{
  "d_model": 1024,
  "n_head": 12,
  "vocab_size": 12794,
  "activation": "gelu",
  "qk_norm": false,
  "bias": "all",
  "init": "normal",
  "beta2": 0.99,
  "batch_tokens": 131072,
  "train_tokens": 1013000000
}
MLP neurons of a small language model. Each row is named by its layer, matrix (up: input weights) and neuron, and shows model dimensions 730-921. Each number is 128 + 24 x the weight over its row's rms, rounded and kept within 0 to 255. Numbers have three digits each.
A block is one neuron, or neurons of one layer that tend to fire together. After each block is what it responds to, as a language model described it from the Wikipedia text at the highest values.

L9.up600:136109097111091078107096113125125146140125107115123145085100157113121108153137121139147144128128098152126125165101110181112134110149123131093100115124140118114144158113085187129132101141130124112108127079109086110113106132153131141128155111148124089087116102114129119157153138064135083136167126130128176146103119103119120127138129147124129109097164148128141150141142111134097127083086119142103113161108138146119114166097146137102178099126124127131127139131147116124125161124157113110144142095141088152131156088122141112134107121148123100117116008127102170102139144142159112100
L9.up645:133105105117125169099125070123116114153110118174128137110150151132074124137125166120125096165106095143147131131113097146141126114155148132133116123125130065134118118140125117152066142163165117111129126120140106168100138091142120165165144158117093122137092057128127089126096138106132139156129135143135141123141112159103156101103125090119085114119163133174125121100111139128149127119104071138120097153133135130130196107147122086139136127140112131081118131170130132151137128147130134146160125098113091086129153116154113137138125127171161115089107108123145118141160129124155158130
L9.up765:162133076067137124119120108142124095075110134110094167148147111136111118155147157145137114126153094106114127141112115124175137100162156158128096143151106158116157120143158172127111087137154101136142130136079112129156124086129151127115140143134151154120128132178178094038144165167082127159146135143105140149108107075164116122108122119114134095124103160113145132076136125124110133110071167182125140169120139197099141132147140135124127155130087091131160117136137136141092149163128113101164103084107126109105123132131157123148104112182118143118119108132116123162112147143134122122
L9.up773:158079128119138125132144097121154101155109097119137120148136106145153140136134092103112120108118127123135104143158092219120144121152132168175163126126154106130137127147090104119139122127142141099099114151134124149138114120106091175120105113140111151100117120121154094147103120111098146141117119133099141163116122134147097129144153136125090132134153116094091132102151093162130125146084091122124132126150113132124171138123129096126108117131131120142114111105126163123158142163127114135119187168105140138133123110086146112100108122108108137134141122117131080156109136106141122116
L9.up884:160118092106115137099107149132146144114085103100122118114144134144118143168161112130161080153101133121116109170125149131127149130153114110129105164088163110101113134118183120111128104148152122118122176136126131115095128112116107119161146112117133134098113114133152148160132046059146129129130169173110135102127111121138138169128137152116132128101155174085127115151125154111139103119106134136128147114139155125151087179145143062113153104117094120091154143115137167097131098146138108152096132169138112124132106115084131113133144122152129117122131110148112124134126137109107130111
L9.up921:137113113142156119091128070168114120111179142082122120118087163123155157097164151126108142150133126143141104134116089132146127126161079117100106188113140109140157097122147155149114168157158093156114091205129152144117126145121120120121086178125090076103172102126174122098122105108133123120123110115167127125089130141151085145074102124097148130169157194121137128138132127088135114093081124177095141146105175095110104113154102122135132134112110153102122122098158161135139106145103094107106125121133158113150099110131171173122117093128162112135150121118103148130112137134128099159
L9.up1464:146115118089131134119118072099123148156128112114114128111127149088116124136104144145155159148115159142126130144143137163098182109178126091125117143127153152129103136146148140157123104155139077120138125118121119101127150132125136120147178136097115134113150092167148131131162145128110105097105125174149154125130095112114119143146135126095124119135140167128134112170142134149145120140134112157101134131102107126144128143108148112188154125141080123126158078137142123148150115154125102163108129131107128085143140131086131129074110128145128136153152091163125114108111158125122100127
L9.up3773:122141114154101095134139120094177090126108096107118146118089186101127134109133114112126115104152141120113124125101098159105148093151143154160116177157151108173134111144156142144153118086131116093129161160083116124170109139131090121126129166112134129088144117133152109137109114102166084093105136150142125106117087139104157113125131120149130122096142178094102139143116089203118142138097136151156105157140128111106147109099161074139126130153114124154086147153197132127136146096149079148132113106161162129135157155103130128140115118152133110094091126160099118116157169145129128125
Responds to: Leading digit of years. The first digit of a four-digit year, usually 1, when an earlier year appears nearby, as in "from 1970 to 1981", dash-linked ranges like "1917–1947", and year columns in tables.

L9.up595:116173110082114102103119105129091123118119073115137143115075164158126144103126135117104112145139087136085137135119114135136126140126128144169123143134153127141119114123137105161108134130130115154141093152103094124106111127097126121143147145128154137089130133128128081120135128130124108082139181112122116146128125129134152140131123181105138112175129130122125107117099140153148140130125094154105158125144125103158134122146121139135171125149122083120145119161093149099149084159103063163096114132132127115138155120070066133130137107126115139133137154137107084115145108144144144133
L9.up599:158137099143134132137125127165133184152112110162156134129139099142136079089093066127141100136126133132139109126145112136104102144165186128138107118135112171120103196140123113137141083104112140141102113104137128117135101089095107116124143131096114139074140126159100135129152158164119093137138113139110168089131190134146155147137126121109116125126122139144106116114121142173093137139120117195115163139107115111132099127128154135130115149135152128146141129125154103147113101131111096121151110136151080146161136107075127127129127123137109135103154104104122116108149095116123139119
L9.up852:153138091102139137118130106133116127137127128127116166118123154119128130115172117137144157134117130080134105119109174124145155121136079153119120139120159113122144178136114138105146068077145122100129135121100133115124163167130141085121179112125138146081147102143144082090137134142107111082124088143185122135109134131148141133141116148149156171141150159154117177129108064140126066111112148157154125141107171113124081133132130119125127072160102102128157130123127102093048101145162154122153145131158148186108144130146135114117103105138088104117106114082108122134128104120108154123
L9.up1454:106153112126127140128130119168131112144131127160092102154071128169151153146153076139118122118111147136127133148129142131180076103162154152145177106134100111110137141147115111135127095087124138077155086109125127130148146118149133074149164091106130092082148076131162108138141104165123183075129164084115181128102107145175123134169070134143108064131106162122132092136114159134126132095143133143163148140141123128116108107138124172113121125129144107112125157153118127121067097104103122116142146097116107171084196168038075151127168137133119085106127154132083145132146130111131125084
L9.up2985:143128141112139125159150140108116118118161172134065137107133166122107128135154110127134165143115104101157132083123108090131118112123145076148121165169118099147138083155153154139159108132150117176115137126126130192106161140156149144148160105124145128105154077096173103115135101129109128151142112104143190099098128112155138103140117132148147134125147139107115150103114126121109112135141117132104129150190106140109154141142109124073166132171127106153146157088102104117099113133134163148118148196130170135183133151130159174141155143108148113134138098094091133147105122145131149120
L9.up3021:137154084120168154122126092112155093103151145139137150085124167160114096133124133112164114157151136089106101143199128094150109155129173144099124081141172140104099199082108151110095107148113119114131129142082150141065131144160139115137138108103111154115132088130110124141123098157133104111131104095138160122083138157127138142119097157114127147131168111126120108126130128146133138132111096103121140128148099119109146174105155108122146159134135145108155139163153119138112131105089065149147150153153119097135139131153125149099128146124110133085131111139057115131151147161121163141
L9.up3179:143116098081124136110080154094142167166122114098096115116124149157118115159119149118144155133127121155140075104149128131175160121111118100159169132110176101142143144113114151138162107152117138121071137112127135126114103133091097119122182101115143142105146126120112113121135122157107114108155158170133186117150117140163113099157134144121131146116085116120133106133163143134116064101158059116121159173165099101167125149161108169088122133170097098135114144113144113122095104163097155137149153121112124170119116107098114095138130113152085114130132137096146090138134143122137178152
L9.up3521:100162129093140126130122144130121137154125166146093099101138105128106149153102121117131140138148105077138135119204134072130079144108111105125098115149133107140067162143130140133184105122135098119104064143120134154146130142149075135151181110128118096135129099132110137141120107157111076125085090119117159114089172120158145100123130135130120149088143083136138150083106129118110121083138119131137149146170110120116129148119139148119109075174135129102148115158140077122113069134069126115133148167118124159149133170083123115117113143098104094153112108155127123138131183124122115123
Responds to: Mid-word continuation pieces. Non-initial subword pieces inside proper names and numbers, often in tables or lists, e.g. Wik-ip-edia, Wille-m, 19-9-0, Lilleham-mer.

L5.up167:163146106104128116107184081130206111155132105148170155141094150137160099132135080109135125095078129063129141102138105146117130161177153166134165101127114095138108120073130153133143090125059104138139149143129093153105116121130135161132151160164126114135105154116128089116137136154118159088094117141164110105148106101139121159168112152145139131121087143077186161111150108124085111126114135162102119182142114128125106157104119124109142083162116141118091178086131143162132147127170143100163093110145186101102112112164152133087145104114140103121138145148139137101168110101098129067
L5.up1488:131123117091117156134156118112151102132120121115076139130143147103141103094112148196155159098136142066068145146093113125111136058100137142137187115128151093127100080109156150139124067160137089116104153106129112116140166106097101148128115133120112102137115151140170122150146138177114152072134121134116145137111132098150078149137123150147069186111117141096121110113124125101138163081142112129170120188150119117132141105124122116074169110114130144107139128120117138094107101146151119124140170093125150115123132154166142168137109132112118133111130123105120145140164102109115095127
L5.up1522:103139143094110113147139117126128070168126118129114153138175166117152079125134099123121146131099136118077113162124141134123115121144154185157134156123144071120088133101144132097141084137092131137102095097168106116147117108096124159121131167159122130143140074123183138163137108116107139123134132175124133102131095122160135126126102157134099165091122144117135112118114142138149146141126133102105095123141104153132088137180123153139124112108145110128118142084091160171112053125093146096164116138152121100107167102175100154118121127127092128135109137140152128186117152098095117084
L5.up3364:144098149077162097127143144136146118093134106115095150129159111145129133132139153115161127092106130124078159124143179169112123133161183118124143159148145154123123135134109158160135137106125117133153139088134132146119140122145133083136092154099099094155104114142153112085124106125138145143128115146135140116082116141145091195169145128103095175130105151136121164169165137116153119114139117145136129176128176142164142120107103167100125096160117145121098127163132164156130075152104131125141135129154116146128163151124150110137137127158121101122155160099135120171168137126118133101
Responds to: Table cells and name pieces. Tokens inside pipe- or semicolon-separated tables on sports and lists: zero stat values (0), pipes, and mid-name pieces (F-ion-a, Dam-jan-ović).

L6.up700:185122088095130129132072116163087122139125120130141126096101114125137128118131084107111156123107113125192178159144170134102124110150095100142122161154141126129134111150132136099113163102113111091136102138119134162134120118137087111122142085069123174111121141122128159150146175147092136089152164148106125123169138110110148151065119126144157113136147152079140141128114128147124112109117113093125139185117175131165191123133087131117158137137092126156127122150168197118140132153150124130134152130096119089134147112140114126115102145121163145129095075131189123163110128138146170142
L6.up1593:129146109106096099096119105159172142138091124110151124129105128131128150137166119125095087172137134116144126135184152149119133160095114117162129151173127113120142153181142178168147105121131142120096093126096136105122129133115163142104124138116102138103149122131139146142126128117090124138110190117099119120128108071164099119157121146124098045105106143141103161127110135140129110148177117135142155135117150153150157175145090107155136140151079151130073119100125112159063124091107161162085122126152149151117114125118168150118104130148134135154113067134128138159119076091123095110
Responds to: Early digits of years. Leading digits of four-digit years, mostly the first 1 or 2 or the century digit, as in 1853, 2006, 1894; occasionally early word pieces like In-c-orporated, Pa-ol-ino.

L9.up64:126137130122147095102174086126183162131138146163134148123128151144121161120130064112138157122149150130067134148124163140188163127153108169168146163122143127101140143114120144152148119086119149165116153133126189126099133093112144106167135129126103140116145142103102165133148186123118124111086106134095146143117113130092141123168118116156112093117153150120143112117137062167120116141138146123174121097110142125094131107138140113116117120135127100035135109113141152098098115138096134142144132112099103127164158055127140145125128113111105128178110123118159111129107131115139080121
L9.up710:123130135144149159097149110122127089095128178094112132126109139159183106149130108141161120148101137128108135174159122123123125136135147091131129108142142122124098157108167131112119127153153139155197135112119116126100137110105125113128070146120110169115148094136131120148124113073143128139125147113101145104138143114126116162104120165127132119101166102152156128158121115104125099117143124114168093163063169093086143157131132092142083149112146111111129133124114163107143142129112132125169122123132130100157149141182098161124125120133139121135135091108149147128143095140118117108
L9.up1404:153149084121104106168138137138112118122092094154131110110128146145148097147127084139130129122146163135136144126142161122143145088131103112141123117145108106115148101126134114155136132098151139118107114098082170127139121142125127128113176133176099105148118129116138150103167151101134139152144158100136130140130144122117137138138130123141113142090120137081181128112166149156121171134114141093165109140133157133139126076121128104123146120146085152093093122143140133112119147133118131134128116146108076130178183159140163118112110127097135125110093138149112181151121123107148132103
L9.up1654:190126142110135115192125143152136146128117148128086151095104128135135135145130127172157116132125127116135081138146109112135116143128152112182147109103173153096144135101160142119121112107117142165131129106100108098158153130171173098102130119109131121142127113138135123174136135132145166145116108108168143104137140119118119145153112176182097129129161131133107122133155119121119151126132161094132111123120131178165162131128119054103126139165079157090089100109126115142064104110158089085142151125176110144094150096111107106075129137108079086118167158138150131148123116113169088109
L9.up2172:136145126122126122158138086078163097139151117108162146103157185115155114161125137112105123148144132138054117106201091102158119119116173125143124118146097128109146131128113155123155119138133109165127159152101105138055109179127098153145146136114123116131096123173110170118141140094079119122099138120111114115126115123106098182142128095129112124118132141131118147180106135118128171149141126115132123142151140124122180109117098142125166112139117160130135119112096095132115131119105135138125126120141134111152164080100130117093128159076095151136149142163089103169121114122137149103
L9.up3003:141097111101161073109090160126172140139094143127123140177121132115102154151153123154153076095122128075130126132128092102141071117152136141168125126131130100121124135122114131139120143123153140105124144133105173106150140083123121114131106103139134084117147169121157126151125139123122144129116129138092125132119110109138109140127118148143115147133137131137128118110114123134092161175179137139137098098097075130101111139122153154118172150123112147090093114133102120140115116125135135171177146113130122148173195137089135092101129137147144132107100141115112130187107105123163146108
L9.up3297:078140102111108115120143118093102124116114124133101123174147157146137151133144149135155092136126120080085101140155134146123071165144143127133131157117124127167129145122151115150127091125155121149140144100105119106144125130144183098088114109112159126108145131154115124127148146148135160115128156145036120093107144124118136145144108157173127110124135104157151082120145110148140157135121133097121112120124089124126130112135138135093150162096099116105073115121139168159084125160145125138106138101146114109112133127112111140112119124154087117101173108104116113120162083120150134127
L9.up3354:142129096116094101114114110127148120125158120156147137128134116158165143154111156139107130146141138101124139133158117138165120091137142124125128164106098092103111125069122141156166133114114171153137136149138175118101123109127156105175159115114146108139128160137118125154137128116147123069154158152127128117116155119110116097115144115103139117120158142152074114106103141116145137099111170119146133118112135144151137130108147080100169152128098129110114164136139099071153112125121123184114142150109128125159142099137158110117103096133110125129106093164066111131151123136154138152
Responds to: Descriptive role noun phrases. Articles, nationality adjectives and modifiers opening "a/an … [role]" descriptions after a name or "as/is", e.g. "Austwick, a New Zealand botanist", "an American bacteriologist", "as a Press Officer".

L5.up721:162135118140149149122154132127123135136136071140095114095107146157184123096131168132134081142111182136149132159143093148149137152152157134109128096153113144113147117100121146110151123147141157140166112116151111158123102138110080097090122162132111123122179067147115112101146130074102117166175115142125160148138133140116146168132129109150135096144130131108162103114131106164137114097094134130118129145115099139120162183143113107108158111104129111136136136143138138096144116125091146110149127134116081087109140160114139141128144128110105111136062165100126100108112139154107151129
L5.up736:147103084096141106157173112095106094132150096087160138124166162117117073129127120176150153159101140083160077120104125166122149123121090121115142097115170097100155107150093152144147130128117111088151167120089108128118114112113130118149114135166113114129132090160119136133127119129152133113168123130133127081113169100118094118158102147109135107110165120097154127171115137138088096074123122125076114177162077137131191093141130136119154138132124129113145139145103178123159153159133123122105128131166112135125125104175137126126142109097113086106158155125128168142133140105121130092
L5.up3169:136114050143132141096104096096122124115140165137176123069123158110164143119150106111139130189144162131130130121166101127077137131131167087136093141098149138103120143112151148118165124159164134113144119064133082117111114140135140128130136159138119117125169113110136091104133105152111164100176134132159123152143132118141139148133113134142138159107122132110104117117117125103133122142119082073100144112157149129162162129132115119107117175168117074112118130127164105140135167100161124140138128156064192131130138155117136117129139126104097078127157103127098172093129121154144132174
L5.up3944:134103098119117121126141108146142132112112124178072149117124138107138119130113120119122155169113104127113118110137133101127132151134146129130135157178105131092078137158126143122136134138179180115109132134136097120124100101078120097150145154101169124165136103157125151113180178146131115081168132112124136131127151080115136116136137163149156119132130156114091131167142150178143104115101121147122079142159164152122155152148142133075136097076133118117160143097133134114079119095121121142094149148134108104134143134148110142109105107113097119129154144133128114110145085147120131129
Responds to: Surname-ending subword pieces. Final word pieces completing multi-token proper names, mostly foreign surnames in tables and lists, such as Ingild-sen, Schind-ler, Ben-Gur-ion.

L6.up1689:139127151126107137139157086101133093091108166123131118150119132133124144130153104090135150113133166103115131144132118129126133066110136139142148153115110130153095117151115137120160129123108142138159129130126116112125115141132165091132145151114129148107164132131120086140165172149149162105118136129138161116138156106139152170123153142089100104118175194116121099111179104140090145143118140171114133134133125142147138129110121136137141135153100120137116111136118082168143183140132139137101173146154094134149144118136126122069122087118129112154075109110125133121145120121121186086
L6.up4007:124110116160115111083163136104135096086123109073139097154105183095169157113128137127087168135164119102097148138168110171145121111152131142118125156155104115099131121152078109147134113123127065157159103122096127124121122148119100155094163111137137106126124124112116102093130135131139139102131147129136134112134125126101145117116132125120132136149121115172132125102174157115122128159130130155144149141119143142145129108145157120135103136141094069108126087125133115120116133142164103164093120147117132102141145088150135148115135129147103171145125141134151150105119086144128164116
Responds to: Year middle digits. The inner digit of four-digit years (the 9 in 1996, the 1 in 2019, the 9 in 1950), plus rare mid-word pieces such as rob in microbiologist.

L5.up64:158116114158176108073144135113168138135089163117127138123104144130117118141186136147136076126049132146069131137165136178110120138113133138128124135105115171153069129095142162118140095119105110118124136144113136130127127112126121152142148119100125135126168171148181146098123125169114132117123182116137166153122130136130097136131143135114077148086112147115104130111145117144097125151104123100135099126073104143130155125146137136133179124177128112137144093137132178166075128118098089120158144118052133106107120090144117078132176120166119162121084111137158140090174116107132090140
L5.up1266:146122109102091160144152116119144139099135128106094125149114129111086091156118115166131102126123126130080159134168100176108135132130132123136145172148102155149118131108127124166120087124135117160119182087104170130093148139109089127155125133135143077117181095139164141158095148126093153119157133113149123136133122141087115108144132130134125099154124110150107102128143149129105150136128136101144136165136127150139125123113125100087177152137170132135091132134115136132157111145100118135112136116125075127116100102116088111124082076171138153135127129132106158132114133124119119093
L5.up1622:171110117146151110118111102114163128136137129056106174138130154145105091131131118137137120139165109130103114092108139130129074120155091128122144112111149124121097112110156132081075107134065178153091136132099122158143106113099143133093146140110159097144109107118170137107153091140107105150148117169143110153082133088154108132079132132137120158116150107031123122139114089148144142159123109152103119151131119102133150154129149113106135124151087152102134116103094129144096118138146096108132110155102165146132137109125146133122140121147142107121116103125137101171132174163111109125
L5.up1657:134117110131096140149171086108135124144091105127131143105120147122118099130151146146115115130157116105119082153168131122089128083117098148116118122150103141139175112195170102154120116115129131103115092155129143101151128131170122113158076141133159097067132115156099109133152104098121117130139138170101129131094164140096066107131154164103095107143152147137164110091111134154110136140107126148120167135116117141131163097120140102128076152186103113133096128122113072104133087140132135079088148105155101146169118149131134169152105130132073130126153123130119182141121143146136150117
Responds to: Year first digit. The leading digit (1 or 2) of four-digit years, especially after "In" or a dash in biographies and histories, e.g. "In 2012", "1790–1796", "In 1880".

L6.up1587:133153137130113097108090077105171103102156198124120126115157101096132127163151146154090159099166130102121096120155111100124175098117159189138133147107126135136163170148103136186132134111110103171133149171132139102066119141171129101136140141095133159132137093097096149143117125157164132100146112138139129062151125132092157136134111135180099142094164145106129141104144135178112159118105120098106109123159157139130189113117142114130107097122099149162091114101104109123137104109135147142129133138143147118128131113142103119112111078096141140100115137136102153118146128105141124105
L6.up3143:099128121150126109111131140119130121095099179102134149062094176130105108097135122145145153107147159131112155141131135126153141161110168145126097146119108066122111149140124131156158117130173106112154078141145150095128105092099142129177161098147109166105159103106104159147132153148157071093166122140121180144162107126141155140110187154129148126126147122157116176150091115111136165106111142173135091162094131120146164138140136105098097152116140121115141098129142112097133140148142122139138135146095149124130116127114130170092117177122135120123121133127123150152163110114110120150
Responds to: Adjective-forming word endings. Nationality, religion or group adjectives and adjectival suffixes right after an article, often before a profession noun: Russian, Dutch, Catholic, -ican, -ian, -otic.

L9.up280:160071111165104136132114098122140133125138111105095129113140128177139139165157124133116151135146119154120138191129148164115119080126134106156137097130146071112111151112115160121130133122108153103112105142162156133123114082166128116107117156151104097097140085120170141146120181144077114120117124176129138163118089118129075110163126157112114116117156154140121109097136095124084127136135134123138069140139151170112094141164126127131159113180124074137137104132140151160155177137101136126123147121122114132140133118092096146115102110153114124108088096152106127111111118101091150135
L9.up356:168097112089129130125141165160106106116105133116116177157123179145099127127128113129087121102133147125126167116172098140101136202109143140152084134124154107147116113156107162145142111112143108121126098108100117131133142111102160107102102133125078151135139156134086122157159144102099101125153107158147114131163100130144091142147124152126077142123103154079174145163142113129127136116112135119163118145123152071131148148129134126143145127112150112123084117087125134145126139122139118144132137114158139098122121146134127189139109107158126099142128168119131111125139140134123121131
L9.up732:141134115134144144101165105155125094098127151126166142109122128136154104115152151123109135106111123154140152108088148145113169093147103139128121140184152099112100143156108136117131140148142119134127117148136156122084104108150077112136125121141150143168119126128159135130111111129152074136119141201159139150104136137097123128116144158149124112112129123099177138116116099130109129086121098134099150162084148132147115133169120150077152172086147131122107122126134108084161169112165103135116149114127136136151130135157155123139109108142104155100106145102161082115167116112125138109
L9.up1403:142079156069117098161135133150119096112125151132154168110105163137135142187142126176097125092165148099124198136124126130109120141096134157081119139102106185134138104094118150118106131110144128091175124123126094120144151123148152120101150093097167153142122132100118145142139097130106128126078115110127117139124118111138162125126140188138091149140107153140185164083133110147128153086126104117112129133096140146140142155125150132127126122160107096108140120086134134162118171133108142158145124082098143087139115135098107097165144102129162103126155136144111117126141140173104103151
L9.up2275:122131107105143103135128091120093149135112166105109112103100109158113106128121135098102146176074127182087135176122110157104195119068142093135110094153123082124124093137133129119135108118128123129153106125145156132163106104111111132142126151147109110129144137150159145151145102138092120108131104141103124131143102143166142153153186142081113103154110125161148170091157118138175121123122126132059105132089119119122153190150137135126124152098134101134120108160137153181109189138115148102109164114135137171132139151075116140136136118191112120097121136102106097108112143152122160154
L9.up3316:159059104052109121133180117143133123155143088098136148139111129110171153150122097144122134099153139143112151140117131133091139195170138146138107127146098112133116124136121148113148096105087073160131112112112158170106094107103098114129126074126124154089124140116126111155124107138123109154132134074094127126137139142109152093133124166141108119116096123122106140098139135132079157113127122120129122131079120127114117163123134118155129161171080140092161119108122142138109120163154130112167144146135132070154106161086143141125101117115144156113164165150108134139179137118095110130
L9.up3509:100094136147140163097107107157116124127134101113091141094094082124146137115137136122122109143105135206141199160094128176091154151118138166136108126166176130146137117108132137124094108135098100111119067117062141137094105117144084149106117122160156182095142156139155116132130142136101135144120165137119166119096104140125139141170147166122084113161147136154136152104120130152147138119124132077123102125079138134185124123096110121131108122103180147132148126137103091133114176169151119147137150126100088085171145177074081097153118105137171137094110137109127118144095132147145138131
L9.up3633:098108117122134148108120086132120139116115133124104141116105124117156127132120164170092172107106145142102159131125144177119187138134132125111125160141092132091183129106116159119080123146127095116177144127096164150134106075145138106071152131135076123068140103146126080127079148123112118153133140125093142124124164161141173117183141139104110144132093153141177117126110116138116134119094112158144107123133142137145138105121069113121122147109136072142152126149122127113154116142150133127160106101143140156182173139128099122142135092137148104159089152162161182133137140116117107115
Responds to: Table row ends. Line breaks closing pipe-delimited table rows and digits in number or score lists; weaker on words after intensifiers like more, highly, very.